From a checkpoint of a small transformer trained on Wikipedia: 12 heads of 64, 971M tokens.
MLP neurons of a small language model. Each row is named by its layer, matrix (down: output weights) and neuron, and shows model dimensions 80-335. Each number is 128 + 32 x the weight over its row's rms, rounded and kept within 0 to 255. Numbers have three digits each.
After each neuron's rows, "fires before" lists the tokens most often just after its 100 highest values on Wikipedia text that the model never trained on.

L3.down409:170142091135159187062120164134141100097193121131133076091091077093089139108132084135149138092169178156120111177080088119148092090093166100155176147095105074100142148143146150146139107182134197119165030179075131169111151137127170120155080101142084111189160118126107082158088130107158124101114176130115147129121094097108107125134091139096121079079086157088115122072073151157060113128155137194122136115132140176129160131140160150134175156097134097077126123141106083047115140127149158133145113135206097112164142120184126143134220119133143164167073120138120083143105149158133170124130107149093072080038091124133110244095108160090135156101117076186119108153165155121124085126138149106110136110112138135114193152144192101158139176136093113082130185136100124103183137135097098
fires before: "|", "\n", " |", "."

L3.down228:092153183159068067126134116116137133158069110103106134090115140092142112145126085123107072089100123143137169056183106138153132138176151101151135077162100134136114097175106130117112126152109165143106113136084076141138105135098107094131206150114101111112158149117100078087104089152137081187134155091062114114088172176058134122202074093075122155054104143078141109117112071158129111155143151133128187127186104124125130109148207171104101124151111124160133119140118141144175148108170080149072144100123161154124085113100118121117149119138119107112146133155151156206179060089111168139118089149081128086159171110120135134113100140117118152150125175149150124130100137138097085128146099144098084117137122142125075072138160133093093112107110098173134137124117116137114118158151078
fires before: " |", " 0", ".", "-", " No"

L3.down1090:121086126065157076139132138078131117144142152125167158141171142121105122065138152135177138124202145097147161091161135123133096119152113195136074088118235097191139159101147178113132157122137082138143117139155129185086163104149183122109132052102129150142144163154088130100146114179128202083114111161131126129106091067142105125150157083057131139139170113137132145091082116159162108115180087124102142159170149125149139150100175112162156128113133102141156080139126091130208112139117128157122129170101095129100095109158125111147100068141099075171147168175147128097118170045128121155158128133103100078072104135045101115169099129135159126151104156117156157139141122116150118069133180152108175138124154068097119174127206147140107076132132074072084121130131139144112186115114083
fires before: " |", "%", " (", " 0"

L3.down115:103110167122093123132151074105109080162138187169141118128123113213112178057123155166125168145066160092060134090120227129138122080160169146164134168077166097214147137143167130167112125103139137158121119158113148094113161138093091130155180139155092106108119125127202103121119107065146152104134085137139110130095162145162097114168137214128122098140077156130097040165165130131094140142137130101085150200106095148155052163085093109142163174134072157138105125114110126105191117133162182103154126115168103141199170129111092134146148120118121121181107089144141134120175123111143135090099140080119143128135151226125103094110093104145126134090132134130156151129137135097119112126091136094152109200171098114071126135090091165154190159122112154124108097146124117104151043128132126
fires before: " |", " 0", ";"

L3.down2376:181104169135115141162074102116126149078084098084115131126166111149166128106162158145156118038143094147095151050092150155099118083146139089130128144152161100078116127119181125172182122080169107169132107110156150172135143113177108182159185143129118115132066104142123178157161135143128082090140121097094165112147116107101119072095104169146092097117117102107071153148177133157135160096040093183128137120161133158123101172124103098135125078106138087176160121148169132101070114109102092123106128139147116158121100139124162156109122130096118131186145102100101065111115188137125122145175113147157156086114142081125090121192145178185138149174117091081169145119145164136087107075162140119106150071137083125117132102169096111121084137097117148152132121121132074099148137184177103
fires before: " |", " —", " 0"

L3.down1791:088162125077128159156099119127155114131081102082114095061100140174101118120125088162111139127129192156085114145117111088150177101114100140183129121147169138145160125158118160128135134145102118134066167127054198135230111173175143132145182170143146087108109139112117101116063165134140180083112127122136098104128133151107080135161171103123127165154106130148070101118088081116141120135086180129130037173129126118105111195103196092116120108127131090103136130086139139168127150124129122141142131109075140124126110148116098077182142094087151161121110111105171139140146172097147092136127132170108140130074141081043148173099103116187094136114161116097167124072130106170069106119102159153126157092202137131158098043109217104084099163129146079130120111187172149126162104071110057
fires before: "|", " |", "\n", " 2"

L3.down522:141095183108113160163074152075107099116101092095083120125186137117130177111130133128108132172175129109169133156161139048172143098187117150153134116137088113182131159149140126142200133178204091115120111170130084140145107088128146078167186141164139164132119137089074151107169109140110119133165150102124152100111122125122109132130104140102133075123047105109130101165132055139115133114104188127095129134184181142131092140103167155153160130144169109080120206128074092105136077131162084173140141073184147179110109123190094117151106138142096143120157131176103154091129069130149092091075145119156077146127118092102110158150145198156088128150115121101140112118106168134098111168109158151106119108077118135162154169106112144117092095043131175198156093113124123096103143073162147
fires before: ".", ")", "2"

L3.down733:110133142108100091130129076150159129158110132169145169091130143160156114143092108088166151146121105176108093147108167134156121139173150144120121117116156169101143149105147102124124146101119094129144120174145165110190052162079166070110102123092106111087201202130147138133118149146106095145082122118134128118164186159107190098124158147167110088164122162095065105122163134166096101133144115108112161182133142094108098108153111111211122181163081122156132143172112130070096135141139168142125127143114177121153106138113105116154099108088098143105154127129102084126080206180157166092143102110163161141121113126123148163107139123134088128077207106102148133118198106201204123132130106156172107181102140133069146107094116158168113105130144123140123137114146106095133105203157112
fires before: " |", "\n", "|", " 0", "0", "."

L3.down1080:140052099101122043109133109106143102176155136146122106100120115112124100187118090170140210145119176089134109148150146089168117154138092118133087120134110090181158152136129095124175082105131110166138073134110152133147129075150180123134146175157094124215176063163143140081120126120121094068124130139112140112147120118161148135156154135139132156109102085085139147141118173116079075147141091206170201111115197093123113164172163124189165151078095131056116158160106151144171132110185046153088126120167126151113052088108068121149122165079153088150170136170097074117132177130090159154111134213150124046118161149134172143128096178135109093073098121131112141175198091133107106131152164120123091153157123103145137180119147192082105097147120111120156146093105165110129122101076110
fires before: " |", "\n", "%", ";", " 0"

L3.down2273:083139097087151140153137126144159169111129129094189107174149132082092107151107133086108092140155121146078156155090154173113083175127117119104116065155153149102107106137169107077130135124117150123107118140175168135189099169151131127068126139111141158076178121149116153110153178161113129106115116102072101099136145075088143138128163147123126089115089158109072101141110108092135154094138124100154212105077097212143083080105091094177152154110130127150101131102102119124080119117164114121192107106135123082104122142184156124150084163109089145129094184138140154108136060099134158130185150055165121173113143102120079138142137125102127201140189119134148120110136093103144058147106142122112119116165161151187171105117164109116164163105118176151147159130186082193075121128099140
fires before: "\n", "|"

L3.down1495:148120096139132108075118107134119119111141088118143105082101135148168127123137115184103143051100119135136142179179085097175105163099130134151147173164159132112164116135101051153131119119098144154142092132104112125127149108204137091147173198114095150159134115184107107129139111137124189105116140204114110122079141120154144125111133150069122042158073136117152144140120098138150090140119093110154189121130179179065139100189107106169127198147144148053142161112072082092129121106090104150077160109089144112107200136105104121120192096152066111101143119092051156080101154143157135105122111157114155137047120159161173129153163135144134134119093113153166121106168131117117092104108068111110154107129155126086110185031154178099097136110119121100176086096118101133129097153095098
fires before: "|", "\n", " |", " 0"

L3.down1318:104086158112216127163098131152188129145117157151081181137129065152161118109154130172084149176163073049062178138098137152156130083076125143155153072113110040169178084084183090128113095114107097132115133079112148135125111112105130122074097094176152174143160133128119092157131112122111151081081114092153129091123108043143174180143128103094135100123136125133148106141178156136132066189104114137049131114122097071124147135084096127080106127085150103097118156209103123107144140106112130155116149141101111174132116124160110076157101117140076126167076196160143171116108169145101155071086156134145146161179159132092085123148105165125067099139182167128096142125109114104139130184095119166120096202066123139121157087104099115153173162171209122126132107117115120108125118145097125
fires before: " by", " to", " in", " on"

L3.down1591:145091114122141221182131163104137112092158178148135113118136116139112121097114150119103131137205180141091154124102113056149164084195161126128194082083129139186123121133162110059125144150141163087130121142212173124121119128129068099124149079131143159141160099109104104097078147100150154144160139097111147095150149181131109124102128149153165143107118130150149073173148141138156159076046143104180160160193133117110152109105143133118177125064083166156149092200164127116128110087113159095108107116140123164160079127091161162099216113081173173093214110161121086101164124108145087177078094117107115144139091099071170097122118130137117195093163140117132156108121105108108136111129161074118128141166131111119143133129191140098146160131089080124090170126103150120121104167097109
fires before: "|", " |", " ", "\n"

L3.down1953:089213140161114191163158125070103101138126099158083123144122183167064172082135125157097144057131203166167150166113140169107116145130112183130121125130092068118143116126146172127160176143101091108169085126166124117124130145158052142182066090144116128115109176139121157120147125126134086153155148095125150110080119092147135105096087141160131115141087131120121143063165174161143134138135080070098195092150116158171206096133131072161119126137120136130106190180152173131069060156107093131072127159163115194137139140135176097121085076113162093159203092071137179171160150102151123078172135130182099132085115095117149130161194109133096090138103092104060096151135145115103129125127105113146129088171119157094082144157180118108126110115079178136109119158108184164078130144131217
fires before: " |", ":", ".", "=="

L3.down1201:083107111168115154177127120110121172100154135132114062094114112198126103108225126165172184127034064132086134120159100133105112123149120119155160129089114133164127111138130131118081074146155150156122062075111137140097175093151127200139144100122139128143077148080145097164147100108133092108177110073131113147144106122114153162124125114142116139124120118147134160133095139112135173124127158148129134164139092126143194131137093091131103140081096127110137141145133145102126071121183073169133145130152150031165197114125146099109204178149110140157143116108102118134125159095215140059172151103113081084150118086078162148154104140117132164100099088148051170171129127094157121153171099121091123103141101125149089144092119123162043085154109149094152079158162111147152089116084170
fires before: " |", "\n", "|", ".", "–", ":"

L3.down645:116111140166125068109117113087069098153195136069136085088115092083130159133133116119131159143165142113163114111133126117068170063106108090132104115071124081124132170133103120226148124128180116093150122108118172152093077096131127111093075074114102113152142167112110103167168126126065111160197048105128095132156143126123151176123130160108152127114156122147149155118128085129174154159090094182098143133181129119125164091157195112158173084075114134183126117138122113153135126137130165172172089099109201113179124103087174135056111168075119125114125136110108166111127101122150092136140106096161134150080216110148132137074146118109107138137136121156144096132114129135149148082107121127142136154127154131117101128120109149131095147144135152092138098160142108130124154188118118
fires before: " |", ")", "%", " ("

L3.down37:151166146145064158162131093170153088135084140089090144116109108155171141081150137169073161126133030169095160178117072064089169122173143144140140123133118138148067155092141134138131144135209136164107119187159138185165124196098089101091190149118166116113114144142107130095155076176104055057138169129105133089146144130178107127068118181159169161108120133129071111115172111153042170126108099171071138077091140183130109158095128073129130072146098130121185200095109085163054129146170131138108098135137089157142191147129095199191141182085130143131120142135173122047129128094106052109133074100189185166125100166121127206176150144148181114046151093113107082048113081146156134135078162118101117133175096143141117091115173130110132144156113149115103084199171137155111185153136154
fires before: " |", "%", " km", "2", "00"

L3.down939:088159148148167059127121121113171170165142159130106096096119135160140096141097133153140063040131186124105189169107143157136136139151070086078151109075111115107135127185059124120165168088092117103149155126054135117135080146069167123122124177144119139149129124155112149139125125037073127133073151144128109122140130109119161167096153128147137048140083099160103181077138099135094135172125132113095090088174134116115190120140136117109098154158127118071118150139122130128124111114148070091164192105166118095116166105085147155130128051125138120128116196108124102183126127139153129163186137063142146123140087132128198098084119148111117112088156141171154153086156165115153136128162125171176076195165101127102074167166118054083067139102127115104140154167137132130163117108091156
fires before: "\n", " |", " 0", "."

L3.down2046:095083116098085122141106191105125125136125162112110079132150138050097098124168101154085181123155103100097150123087136133130154133115130145173134154128087142134105043081143131123138170155097105115218096118119121164086074097142089111154086143093123149126143140105161119188158163119060118248190054089147159189110138146180190176121149132137159114101078191121155166110086126131102122127136076163128122130127124121113114092109110138161158097091163135126168150137116171133065186145127090130066088168125132113140058146078185100123098115127119116108087158127120143134149132149138218120117125145141147194061163124173123127114164067154122081230056160096140067121118103193099091093124135087142143131104116072119163161140162111126115102088114111121169157119102143148178146142108161
fires before: " |", ")", " (", " Al", "."

L3.down1927:127088125089174136154110113143097108135121224101099136202112089131086119190148184130167148113138107136145170099148138063106119136141087106194160102139115061160122146113182129078163162130105145087142133111113124119110196135132098178099107050101099094126137147112114145114139112102088164168100068168181154144116118134113134156185144107099132158179128168114145119114069136163199160164128127104187139134110157154089107150098132143143120103136147126110134169076112092087145132148116124126159120104108151084097081151106150144131146111109105124127129103113104104052077140141150138145144102154212182143182157161115123097113122066107127097135115129089145190177052062109146133147188126154131121124108115113144126170147139131091085150138169139117114182131120113160139127101099137
fires before: " |", ")", ";"

L3.down2498:063128130078069104114129137052161146126113112121170160147120139152086142139118069107148092130103135060070102173182145125094132154163157172061145109079108176087047137176105129152144136154072151099083080119081121141117183146137065177129101112138163185177118125128095083140117094124184161145154143103140126131106141131092108160102132058101150097104110153150062134104119151089174088121098175169126144146110103152172091116145148139143171098141140157147018129112186122138091133172146145125152145105245121160126058074200152146066133091170089099156090160138083121147082075108143088132175168154159052163142091111132176108143160119088141137118131116134189124123167118128179115156092107108105105185124150082166090153092158119151051122134132106082147112118138141124125133097076137
fires before: ".", ",", ";", " |", " –"

L3.down167:168141139150141128084139107144168135156189144114187066133139047126166152114106138136155140172076113177171090067149083075096133063134162135106118136171161161109141111083154085167103105077149147102138140187139113146061124150111156147122099134114107079164165144125154161112132059088143110106122140107126134174166119121144117113067096108144048103138111169114161145114143163092116149099077098189081131096161168105113103117100139106141042151105083168104136146133109142150104168115125091133198160121091120128149104122105165084141206137127118126167101186161112128071173167108170159101171106112159075147140136144136138184142104101169151125156146106144165174179131096104133097110113127114103133099132147129110119168106103123150143133055106111130076194119095169195140116163080144
fires before: "|", "\n", " |", " 0", " 2"

L3.down140:177093121139148137123116127113096131118166089068147113126178119110133151136126110118102129098212091203147102108099069121117106151148115183049171123096149136140146122116046148154070169135162128163100132122124149146176132161103154070140162097114123116092178138110147089164116143167169182071116127158109120145135162065157148109154036135132089103105134169172138110172139178122077127148119149122150137193108155177123124090171144157102084145126101116090093128141084138120146097111123139115114080044164131111143096122070132113215093110128175142133116107120078165095106117123152110089115071148097177125121131154100142126123096142130117133092088206111139103144142174151071114106189067090132101105122133114081117112168091153126106101142137112156162137154117165070180149224142075
fires before: " |", " (", "%", "."

L3.down1825:158095137130090088115112105145115092087122110154103132170133120163130133105136091123126145090156143115084140118175135051156108145141142119113121082128085159098126214131152103137087183127113179141138139086151137136158086086127108109048129069153119173169132109151110102089120117166131055164145124195145117179133174134122123054179111144136128124130094127149102138137151113151170166121131127168102179041174108147200121171216074151167167135121154174150170173122120110091133127132100145150118157150107183169129130179138090132100109146037062129132135179082038062162090139141145132122093129127209068135153101168158127132111101121097113089147120114079138074126149114126112112112135152143065120166089122080159108163083195154148094168121188127092214175126140102104144118091147146
fires before: " by", " to", " in", " as", ".", ","

L3.down2259:041196126136230122168160127136139099149140156120150055138116081158130118110184096097174153080144162124132105098190135078121117131096146150137092161136129122138116201113163082145170090103130171147141160130133106191109168165148122101151052055125132142197142128179185117138143127109164111133161123142108043123166107119168121142096150167149161080078059116132078156127132067179153094158139171142142191094126170117152113175184124105100120156113157018108135162122098093111175138178191135120115111093157152085137178107116092108118165136157083148115119102042113148098079114079148119078131109142174105139126093120126120135114130146167144149134105111160149156070101127138130148092130132132131128108133136072141076115073100143114098108205131144146114210112138078103116083060127169
fires before: " |", " 0", " 1", ";", "–", " 2"

L3.down2359:124151144154061110166137100137150080157110132143135112126097160144080121180190142164125173136144086114118112129104138108110105109163134063133205150144049089117073147133157121126126147109125118100127135130197101177124143116122200109095098025083085063066156085111110142117140159112126143104163118156119151121154133143150108074123200105074153100135125132117198087097119104159175151139129115117131131085166105107149118183113123131158108160149198143149117143181106092119109088113103144130214121102066114117124059145156154110120116127134123149130091081184133101081145125073105119131138104134135133145064093120125158124136096112162080124196053150097105099129131164156089131161100151120126132132144142099135161111102110183167172123138158092174050129091150155116155057172103142
fires before: " |", "."

L3.down2264:181129167125139139098104159142109116143155129150145069082186077066092126142087129158096146092163116116142101175100124116137083092109139123141085131123174102159084114152155118177176158141073136043097128085111121126149076148100154121150110127148101113126149205123115116179062133118137144090090109146143096174200138173112195178094168139171164132106062174170138094152146157125121076081147143140125092115134128050090095108094098124158070153112133115116098105197154127129129168142158123125134140033153135107108149137120089167148210106146208117115074132182166062141136138134158163139089178117165129054142167118207148144132126134034106115145134131126111164155190114095122159109089135116137131143080110160135113116115144141193155158097136077138101106168129106100129117108146183
fires before: "|", " |", "\n"

L3.down1417:136107087088127170084139141107062135134128154124182201210069105118139122144149117100154052140162080103106115090115114136180108089077144193062101132130121116081179115126110108145130153140122156099135175132115099128089126103182142145167139142131090131131109110174093160117131126145157061109168156113186144197202079099111131101062132064149064078094131111116031125066114089126120101089138151150094106058170143129140093099128162149066143153113119074154147132094143093150138109115187070092148128103195114103152128143096149117128120116190148103149151221138103080105102111131162157113156175152140187191079125125130106115118145180120139087089120125109194142109087152145143177096081153160191130112092137143121115098107100124084136120115078156104073133181109099129131147064103163
fires before: " |", ".", ";", "in"

L3.down432:057131129093086145196144115124140135088092157157161116120160161128123140125167136137124224143156112133138126180088148112137116108159149108158065090087172058117125097135129073069145123181096112071120144139089151062121166117112133144104104087137115075194160087167169150121145105110092141140121138127116106131057111204139139187156101106136110119048102184171093120088111143153107125144097108089150197118166119123169139148096090132108120153128095168131141141099143107041121118147124141124079115140144131090158085116110143107095106131205190136120096140185151125135161135136146130140158102161179169128091176101095186123138107134131088136148072114147195121152101118127083133086131133097136148164157173122128133150147144146165142155150135072172094125156098200141100160090148110
fires before: " 0", "0", " 1", "1", " |", " 3"

L3.down1399:121128084160078096092200117147088150179132193114169098146127120151145120086134176068098126079153121146141068158081106126088145078039114067138127110129125149139116110099111113114114172126136118179119087130171171104140114136051164171128171159086155129191132120127161132125158116074084113117112143155144108115111139138148077149086162158100143048130129162141081119117148069143109085145130148077150064161117046106135176068154121117105125072148093114132116141224128077085120126202124109137141134138147146101127103120184170108129103094192198057068134185197106117148078162136125165080108147069184131152142039111108140146147126089103145149200199174175175180096158192182172131125101156197119143114157100132079141103116092111155135115081117138116170094203129160133141158099107080
fires before: " ", "==", "===", "="

L3.down4:164117138170121119129173065084155142143156166125108169114147132107124127215165159118114185167114087123131093103193181083049044193112136197154109079099144123085118082145110117109126167186085163079150088162155100140152107159129141105023103117100085125118121061141077093171097105131089170108091133154179096179141076163096159143163129151137144055154150099150108068101131080123172147203109156159171157154138125141102150191060121163135092140131085173133160128112148120145125115145126103175092160102138123137128192107136135131073116124101112125118127113128130161117130096092092134140121134098130187127168155195121125111109104164141092134155132162125193139110105109165138160126147091095157090187071128204078153160099139176153146128138140119092015142165148162150161140129180112
fires before: " |"

L3.down894:179168127153152127089128144107140136133197096093149087148145124124101070110148114095139145112127121101140164152139114097127109063122165138110108113117127147105130104163103148130123122147110110135081133129161148117125093139119056113116048142093118124117076124135131111110151058123125104120165155143071125106098214149163118096162132127111104137142109090144102144198087116118086083059144087114131169141161141172152095193131076171176074046133194169157096088140097093126076137095065066135133134109148122130129186083129169107138126134104169094131165105163071111113166145127132136145101077171162135157182109066118139099130097086058080137149133116160084154124153159199178068188114145129139120146119098109102113116143145120078135187092128084165147169126128153139147125113167109
fires before: " by", " to", ",", " into", " in", " as"

L3.down2613:125124141145077099119092150164128137122168134156152084125154100182122120109107095134079137185118125095132085120151092156133131110151124094043123130104107101162108155168107178163114104106154179102120197150112126079118179170145125158177122102147169135123104113138097151136108131148136163132144164130085136142069091136104145094101150161069116163148108174115112102152126118145105133098208144097146087143154107107153134140136214162135104108167156116168068140082096173175104159108151099122114144134119103195118085197133161137142146100129111075166110180148146150083109180121142136131120099099122151129168111132108138108143176173115121148106089105165135164107109100181156128088113136144055123077155122152121106174146117120024129136149125019113107114130179117145137161151134073
fires before: ","

L3.down1254:111122176179156147173138110055103140124122128157045063091149102091114128106128090143115123219141102132105072186163069141148095125109115101077114156163088133127056144137158166094140102137151150148115177098130105183199193120106069129123129126159084087106126141121118146153122092083061083130158110136060227113168138132115159184138152147082136168098131111151146130141103164096104129124101128111137081122096158147112136086127171138143167150193103107129067171176128072151118124121113088162177134125131121142098109164103077099099132153183086112148129053137185156137136131080112163132124134189123081141121120088140151108141165154128093148116155124139167105116204107140119165133097087148161085161157125129143143143105084161079127114165145125181091100092143089117086186079079121
fires before: " |", "%", "."

L3.down2297:154082154108070130136087112116090127091120153140094123147150104085152112140145143166166062163161124159162164159193144127096226154120150140146129108150128145134119080156116142143159098154178185099126155143147049093198086117157078105143149169130098156094082139155122119143082106194152171144171094104113115146158162131092161127196113102137097129087111076164145062082093109107125117136110099121160173185054068073122091146157150141126132093169095208042122109126122146136086147121130122132118070121071172123104170087127177087137126134131131171137151091085149144187124117143133128161124113128144111132111139097080106103107139135136119112127169101136136151120111159146110119154067119055120110182146111157143136112131206155117098198097079129130122156166088185099138090125089100
fires before: " |", "|", ".", ","

L3.down345:123113211139093145129109120181111162099121154184080129121107126109127109172162120136176189131188155091115042119159170084106100187135079158096052112134126141116099053148140117094135126170165130103104109114136203134133139165141108128141091119093122144128151112118104100115133178137124196102173161162113148147143185143186156139098139101146130143136138139110101147119126116164153087094130085069090121120096147132078114105077103140121140092140127182159095129128095118182060086146149199130142101135122094130140129106167104149118118132197114149183087078113118134130121157162176139104086108134118120072133160196196119161113096106117109154153124144102108172069180118106136165120127105144132097139133164104109102139139111145135113039099079077183141140137133130085175040100141150
fires before: "-", "\n", " |", ";"

L3.down1389:155151144094168123080169157132116138152151148152120091130098112125212142081114118119182137094153111084154194150117137141163140115104177089114120099073140165152104113127156074136129117146087085140158149182109180168142120095160106152159123093136116141177133156154119164137128084170148126094171159137111148116155094087157138134109155158126138126074127118127140141117055094165171114073153114122172137169052141164091128154139137126178191151073094121112148122123200126122114165150136206163070102136139177106133113147091136086114110190147103182148101079113096175099135139123121191132119094118162103093122126109146145129047164135130151158130117132144113151099134086153168102072112154081104189208122156047179138131144191161121122148162162058181143156165101154057151128121123205
fires before: " |", "|", " (", "%", " m"

L3.down2415:146128118131123081167115138107158122116157124082116128067082162105107126137124110175138171071046107192134134147127122131133078138117126145062155112193188156114142135151101114112094133176095093111117106108110157109181081161153156098142186143121130090118108175126097060165118110133057111185104137175115098121123122113135168112131104137145199125146151102131126146137137110098155119174090148087122090099130135134081144143136100166042101156199134120090125125175097164170168111136107095133076155095150086102062114077171153074132176121145127114087136161157114100126122178075101107147103117100106148158124117122143172107106195076128031139099173143127155097098168118141138160133145100100124168127145134127206098117059077081142083155148194142107129099143126126098166136189101077
fires before: "\n", " |", " 0", " "

L3.down1051:140146136142082245142121135104073078161162140110121136096134137116145118144108171174150095132107106101125105183140176114115081067082116116141082112141151110120124133040135085153165149101148125086134110118076149068131132128094172088146114116115179188125167131102056114146152136154138140176131088157145128186175157092113133124114132145100150118158178125097129114131092142108145102169138106084125092088150052126137117073161172107135139093137141089171122133122122120129096112096095097172166171162118074141155114133123094139137144122134170134093136113124110096079117075166098162145108126096103136201141092195073134095168206127105107153087100168096136172111096144132151079101092084153120146120146088107143122124144113106123121060096190157106091076143140150105123121118139105
fires before: "==", "===", "The", "In", "On", "-"

L3.down1532:162117072119166165062126110123118148077130112137131110117119098104157135110107191049136106135165120121118158154140087109086110148070142129137122135094161118157085144140123155117147126183095100081110114150109070132099129138175128128094123123165175197164126123161103090112044093201097103108108208092100110120162174173100135081140073151155130075080074149174066101106108120143193141166106159214117175149187104104169131073146125136181078067131110139080132103174090120145144161132133128117170165079115125178048116082113098133074172149134132124097176108189080163166093136150108143133147172140120075149180129107096183171132142113079010137122106104130103136134094150109151129098127132122078180100166173118122161109078066111108144098153098172194124105181099151097114119073149138
fires before: " |", ".", ",", " (", "\n"

L3.down1214:108158110139067090099138096139100182092086201189111144113219133156104098170155150075130076143132116116071157144114097096177180084101127109162134109170126133198135125144140170115132104063124189194158123177120178116033176122143019172171096111074140152127114114172116140113079139098089137138121093075101157132162135083119143157086140119158142090065153114165133108097169121139171079081065087099171140098125113143139149124140117125100081117062152156134117082170193126133148104102154139137165165128094119060115111073130116135126139100127127132121069126074129100135139143116119060136148154132146110104103119132091166114136131133098112130144106160125122140113063134079119136105120170106103146124188143105131114113115162077105074157150068099139151121139155046051179166146188146
fires before: "-", "–", "\n", ":"

L3.down2281:169150162136170055159131117095073162142109154128106103073128111137127181144113100192172143089103164131150145148136041163102081141076120121135154145101137159132176126151063141049188099152136112108124117067124094105144114106132127153099109145101152133087139092129150157130088182139122120141116110123134115118111135158145132162123133141134141051141092116146099094084153104132070127161151085158078130103127115123105104168184144136117198129174106115117129108155139153176163151031106124107148148123127091134149118107096080134154113089171162141189118164082091122130150191156182068203112125188137128163148105141109201134158182181071073094090181147144132126107129114167107120143110101155116128142106106132139091154095130119118133128098194127080108129157154179158110143141082083
fires before: "\n", " 0", " |", " 1", " 2"

L3.down125:081137105120118131173105115106134076144126114119116106145082106116121069154131073091129157077102137172152080108126124143112123119074147138163137159167210107137103159120119098145107111110143158103103066140096110164110102117117107172058086157168132190182141095125156131115131163099155128118148100148129149093128172143080137083065088088136114015150143117121106151110098129146058127099163136107127084136136154138144117124112124102132084103133144141158141120075098146056123176167119109113164163089128091091143096136112155145133089137128129074128100140211155122154154128126178161187166141154188150107135137082082185159118115127145111122140209135102103152116213132136148141052077230155151118099170142108090117180172136161112118071178141118081108156143102222166143160086111126
fires before: " |", " —;"

L3.down1766:057121110194171128050108151134126124063102151126092171096145150139130104182158180098154143076167099164150109173090149139146153114081147118107144112184105160132112133112028092110110095110117156116110056101147156172159140135170092131139079074088151126126147143072187124139022125091107076105071142063166132109119156181123174113121091142114156187173148192106200179081083114137141211142147198118091151095107096137143121143093111089089120100182136170138168132148133116054116066197146114112149154127186128098123115075134161186166150136133078131142124124119125075096137089118106104117146138183126167131100099126084157116088164124117124098155114133111157146062134065110124188106156128124095168128149103126130062136149106057120151179096123129184097156149118096122131087122145203
fires before: "\n", "–", ")", "-"

L3.down1303:093049119076142142149120115104091157097122105089097081209076094081177129100138141147048119031100143139122155087138135125103106093082149178142118160143110147139125072191119093167137117156183163101117134141124032157086094076130109142151091186165164066102159135111110121140118120183156119123160096126178173123117082118082150099118128124187095136128114128112080119125101119128084190085142129107192129138124101100128106153133097154117112132159095183159134174109169154115134124156131109126089132094149160152147082162085121180112146137134145198148168137140080130177166125067133144097070172112168114128157168117085095157112082096079154098151135096101175135132139156160124096110127147120071100125136113065132073124140141141140165130126110162155167152153168094174130166118206134
fires before: " |", "+"

L3.down2179:115095143166144101159105135132158145137179171097113062094142130131152065104177156152104139086023139146135097194141121119106142158087179081181121158162112087158139096136145069153204121105062152124128082141104115119100123105209164124123104154172137087130153187177155133149089178146117119119117072134093129116143108142167163145078174128167088097095069112184138041092132146133073133152177145144087165080114105178131163095117092118090097150085093102131160128130044109074146120138179108143136120106136159105120150147093148150166194155163130161123039134181074130129064123074161154094133112105145101100114179099175138139146139110172049160133094131102092167157150150154130150110109066140148120099116155135127081156122089142115148065140176116116166185126154057109150072115096169
fires before: " |", "\n", ".", " 0", "|"

L3.down1054:184162111091166124127120149088104135111105167086090140127096129172129124116172133147108195205124063113080129125114097072109198096120146089110148113124137102147172111153090105104146130134131123112128168125088207105110156105145080150114132121084157106222144097140086152172140133146105117116186110117093153155206168075181110133106106126162076080101144096124037119120113119090141107108135122128131136023095170143116100108096131096116144091153176175185167125167122106105128144138099113158122081149074151157137193174145073091190114166093120111111095133159073087126215178140019137142124159163206114088156101062134108189095186123137150149062152141126132168152122125111138160116154163095067206114117074120077135140088116128108058111148119121106157128109149096110149135084148089
fires before: "|", "\n", " as", " by"